{
  "n_layer": 10,
  "d_model": 512,
  "n_head": 8,
  "n_kv_head": 8,
  "head_dim": 64,
  "d_mlp": 2048,
  "vocab_size": 16384,
  "activation": "tanh_gelu",
  "norm": "layernorm",
  "norm_place": "pre",
  "norm_eps": 1e-05,
  "positions": "learned+rope",
  "rope_base": 10000.0,
  "rope_fraction": 0.75,
  "qk_norm": false,
  "attn_scale": 0.125,
  "bias": "all",
  "tie_embeddings": true,
  "parallel_block": false,
  "init": "normal",
  "init_std_qkv": 0.0179,
  "init_std_o": 0.00401,
  "init_std_up": 0.0179,
  "init_std_down": 0.00401,
  "init_out_by_depth": true,
  "optimizer": "cautious_adamw",
  "lr": 0.000632,
  "lr_mult_o": 0.735,
  "beta1": 0.95,
  "beta2": 0.95,
  "lr_head": 0.00715,
  "grad_clip": 0.5,
  "warmup_steps": 356,
  "schedule": "wsd",
  "decay_fraction": 0.911,
  "decay_shape": "pow",
  "final_lr_fraction": 0.0,
  "batch_tokens": 262144,
  "seq_len": 1024,
  "doc_mask": false,
  "train_tokens": 1843000000,
  "steps": 7031,
  "dataset": "wikipedia_en"
}
MLP neurons of a small language model. Each row is named by its layer, matrix (up: input weights) and neuron, and shows model dimensions 224-479. Each number is 128 + 32 x the weight over its row's rms, rounded and kept within 0 to 255. Numbers have three digits each.
After each neuron's rows, "fires on" lists the tokens most often at its 100 highest values on Wikipedia text that the model never trained on.

L2.up1562:137144130125188090140110124144098092112134122123101124162098127118142129096103112124111140104079210106111186128182138115103080100155100070126135138137119100142140077150166131151143107120165148135128150131140166150138090088136149090141062106120100123060103094153143124128075207133089169142099154113124124169187102129138180126109037145119155097099126130056088130090178156131054108065110108151145105153139131135174146144154184172062140146176131135158133136108108119144101118118138148129150120137167129123100163116093122164134084183161137167125147200078095121157165135196129097102081165105115106162091186086140161126170133158068088091152187170195121111098141110119119143136184149139148137156096118168146094113152068155134101129088064150113139075123099114131130154157163133
fires on: "\n", "0", "3", " un", "6"

L2.up1802:096091163150109049148117138070037142106201147126077164177166147175147115106108160141072102175114146126179066145157120100110179132132137146128108147154117137109142200082109129111117111136106160105144106136101136117082115134144098160174102105119159152126096099138166146090086103137097153160115115108112161112136139161100148088139085064128143161100132113203110116069076139167088108105164141136138181133119153125119108126087111112117195107096150116161135148076088146115139128088132113125148128122139198119111160131108122185117178127111117057155111060142140179101071083156134197094128151112109106095155118174145123144181150130059065105092125136095120109087130110076117105152149096154125107139181170201061063141105121122122130130180132185121188157098146122144110086108072154
fires on: " the", " a", " and", "c", " B", " car"

L2.up1928:156163144124164099143135117150075171121109131101131100172112154153140133149077171119144109091145182131186109088184096105104215160110079138139160077077127148124129138120150095162109124129130139184074159131163133123169103135135167071128144136058146089140141097143170172144130115178141111173073122108129121156094100165171156079170081082083123150185138100079117168110165081082158127128163117156223077171167143188128113090116130158111116123147089189202082093144156159106120152149124165172137125192151123102106096127108182119113142152149121184115155126102123114205090158108088154164104154077114155199115116146144092142105101102117084123128151087121086196123130126064111115107168146117172134149123126153109097123190100132123008110202098172117092123122135072082124104048159115
fires on: " ob", " early", " c", " Em", " rem", " custom"

L2.up589:069120115120108135105135115162158110174120119103179139109157095178101145108126175130142088058147092193218147163106137120133110122111097148122149126123129087114102162158152112134145135050121130184111132113124172127117106058116120197133096111134085164150139154127138154099160126156088125111140139102166119125109126095089102142199165108146047149101064134123093101089107070100134178095135157094169174164079068123081148061163122153152098169141046123129195138118133149134145141137129070147153123137123141105096172128129194164069144092074095145152104096133113119172096163154159075121107099174137158058134067099133061122089160142110115154081108176122161076146152094104129165160108151145172155090164101136093062124139124178152114116149147127172135156140107111096089167085118055
fires on: " worked", " has", " did", " have", " does", " can"

L2.up716:166153151145086125084102140110077197109122116115109141128118139099162115086112073135119110028111102122099188150162168109088146155158105163146096108104099073118135044095130093104156127152153139126125126080077091087144101118115105158100100124097142085144145077143144103106122118156044108135126135092160098109130099176127084111128081090043096159145067157109107095125081159076067159116118160141121158127088107076131148071162123051075136090138160075190156070151153215107145145164114132171120120170172162121171143156138135212148100165143157153147168147117088119171213139116136153132121128106149141156127136124125138154101133139099151144141130104073132092080146109186156127103190099163108081092158130133151088105133078139143129104139088086142122114120151192142136128193172134
fires on: " his", " who", "s", "'s"

L2.up1452:126168166158124096104155105152154144103169176147049081188085133176128177165103104158113123057134083163141168089171126085121130133063134101156168137132079136141140132079193173145117083099159078121062205121127127126129141088140140155116109154137074110110152117200127137077074089107073088159131130159175100215081100048115176077161077148151143127100064178147114112174111091125104137125227171090209193112069171136126092150086130129078111131183156149132093158133133142132094108155136188174133173165174166138134142121141125112150127130106112157113167091174166122125152061204183152116128153091137115167149105147098113163167074128175126120120098133078132104111091133096131201124141159129157153154097147134139099108122161119102153137108204087118124132137118108098165094112106118
fires on: " s", " took", " (", " no", " any", " sh"

L5.up1331:116084141123170084098121066161153145144168130161080069163098108131092163129101128114129132069108098200103074083148180102171172144149118121140122144102134182115151127196132156141116162199118169109140113149163113116080107114110161227178063111138150121150151130155147223166121112074167107102078084185108135165095119138109130077173185112074119105123137111107119150152097167146076130110079172087126162116079120144138096131082200124134157158117147099118142108107124106126142132151073154118153080074168091121110140182119162128128151205130143126084204164083135131090151118135118051073135121172152147159133142097141164145140184158107139129133082103122089114186130165128124101125128118181144116133144156137188132150173123106126164114128127121118127150121132164135105181112176092
fires on: "G", " g", " \"G", " Good", " (G"

L5.up1293:177108148132092136108142115105178154127108150122120066164121094182083143110131118090045086085109086152094090121105125100075123101125140113124138065100102152145166134114111133141058078119063139188126119121156143144060145129143103143146072107104137068209143069119132116155113150172148114145144126143163157160129138106124082148139158073100179115132182204120085114111143113196137159162213153142087132109145163137178130116085172166125149112164084126130102124150083152068211118046084133211115195160183128089109120171123116139154157119123078104161140154142134139139175114145152177136178067100174154130149154096154086124165165127175129169117145119068072172113141179109124108162162117144152121135172129105177140115101128122094142183124106089162139104137183134182140124155141077
fires on: " on", " in", " by", ".", " through"

L2.up865:171115168162079101166118086088096084102109129165099140128106079113106128112148140143124134133117110172136165163152172100120149138079079109143133076108140108143160181128169127135119145145173138084154088142084129071134106127138137127117111130049088154112066126122140066207163115136043131143149109108161138154122074177133105157110139187094189066075140107080164116109153136014087138071155128080149106132106121157117106136127141141142167177143149127176079136063214142155111188079123219214082110149058106109152106166133156132131124147128181155111142085186145096177154182115153159103152112122125080101111113127159171083108091131139100183146128139089146144139105130120096158099152136142145098153172119166102007116101195138152112156122068149085118071115136116206128062121143134
fires on: " d", "d", " (D", ",", "ED"

L2.up1257:139116121128099147135139098150138129073121113188130158138094163094176159141100072154143133111117084111083133168116172090085163104071056081143141123147093105171144166083112116115165119059116148087120161100104075124130158123147159120157139066111050131093098132164146112027180118094138112163133150113095170165169118170080069174135107127171131093131134181129083089097113128070147140161109161136104132148152073104114101101136121124176103124127129098139210136128146126141084160120187141169132140150135140086146153158147143122097200118094136125187170159120122087134123117135156180134111102110177152112136189151111103101230147087120151149190131140143123078117114139120089079081168160194086134146123097174121183089101073104053138049149155080116150122086121105074141087165105191
fires on: " The", " S", " has", " $", " only", " just"

L2.up1268:087102142130087149109092107159119176143148147113081138104111107127103126076110121071153072113158176086158153200186099167094151143150138165078108138145086127077140119145153162172130131171156144167056109057127066106207158118117098158123167155135158108072074139118117111132124146115102097088115146130175145169116135175055157111085159124153166147123081173097108108087129210171143107118115112085169064133150086072155075156088147161150185104128107096168176112178108154115102122122114126130126130107143164096075163105134176214145126164126121115158171150146182129205131126094148104114164176112117176166080154125184120153176103161164089150157058167127151114084130093123171098109127171137122159064151099131166084093131191137129116184087133127149159181131088148175214122124102200
fires on: "a", "on", "an", " came", " it", " Man"

L2.up1907:151150081121070151125116110123138117151108113123158110173147175113112107139103138126140083138092194139143107131134116131133118135112121166098164170134115103126173146074125140165112092166082221137113168124134111063074137154111081059112135142158105050155135153168085124117095154108129145163129118131116167146086086106109165177097130079161158116109134151044154126140130182102141163058104179133157113154192141166133098112138154147129123145167112147161140146093062090213146106155165170124180074168102118156092143128105185090096153154122114056077131114123137105120083080106130159079095125114154146128125155127082111115131130123129103106107141115193131129094110182110087140094107050185155135141171118165147114084095132089112075153129080139148193047089092134048139148096152125
fires on: " over", ":", " c.", " be", " und"

L2.up1652:183160120157139130130135118115125067093138164116131110139070119144215114174150099153078117124141128142183156133130142176115153143106119105125097132144125051132156185095176100117165095201078118152119166116141113119122073134159206140145106129160133097131135086164146082196169135116058137163094105145116118135085089103119125138147115102120183146137118117084073154057133123087125094124142181133146103138137106173141122107125133127133079096114079133149123100145159150154101090097140147131179087149081144121142201150144125127100135156166097143136078106105167124144124110131166127126094106095143094155094114104096081138160136117179125117166139067137123175086075097131136129191125174168152103135229105169108124128124181107116136116136082160101134138131103130094151081148145084
fires on: " from", " and", " c.", " known"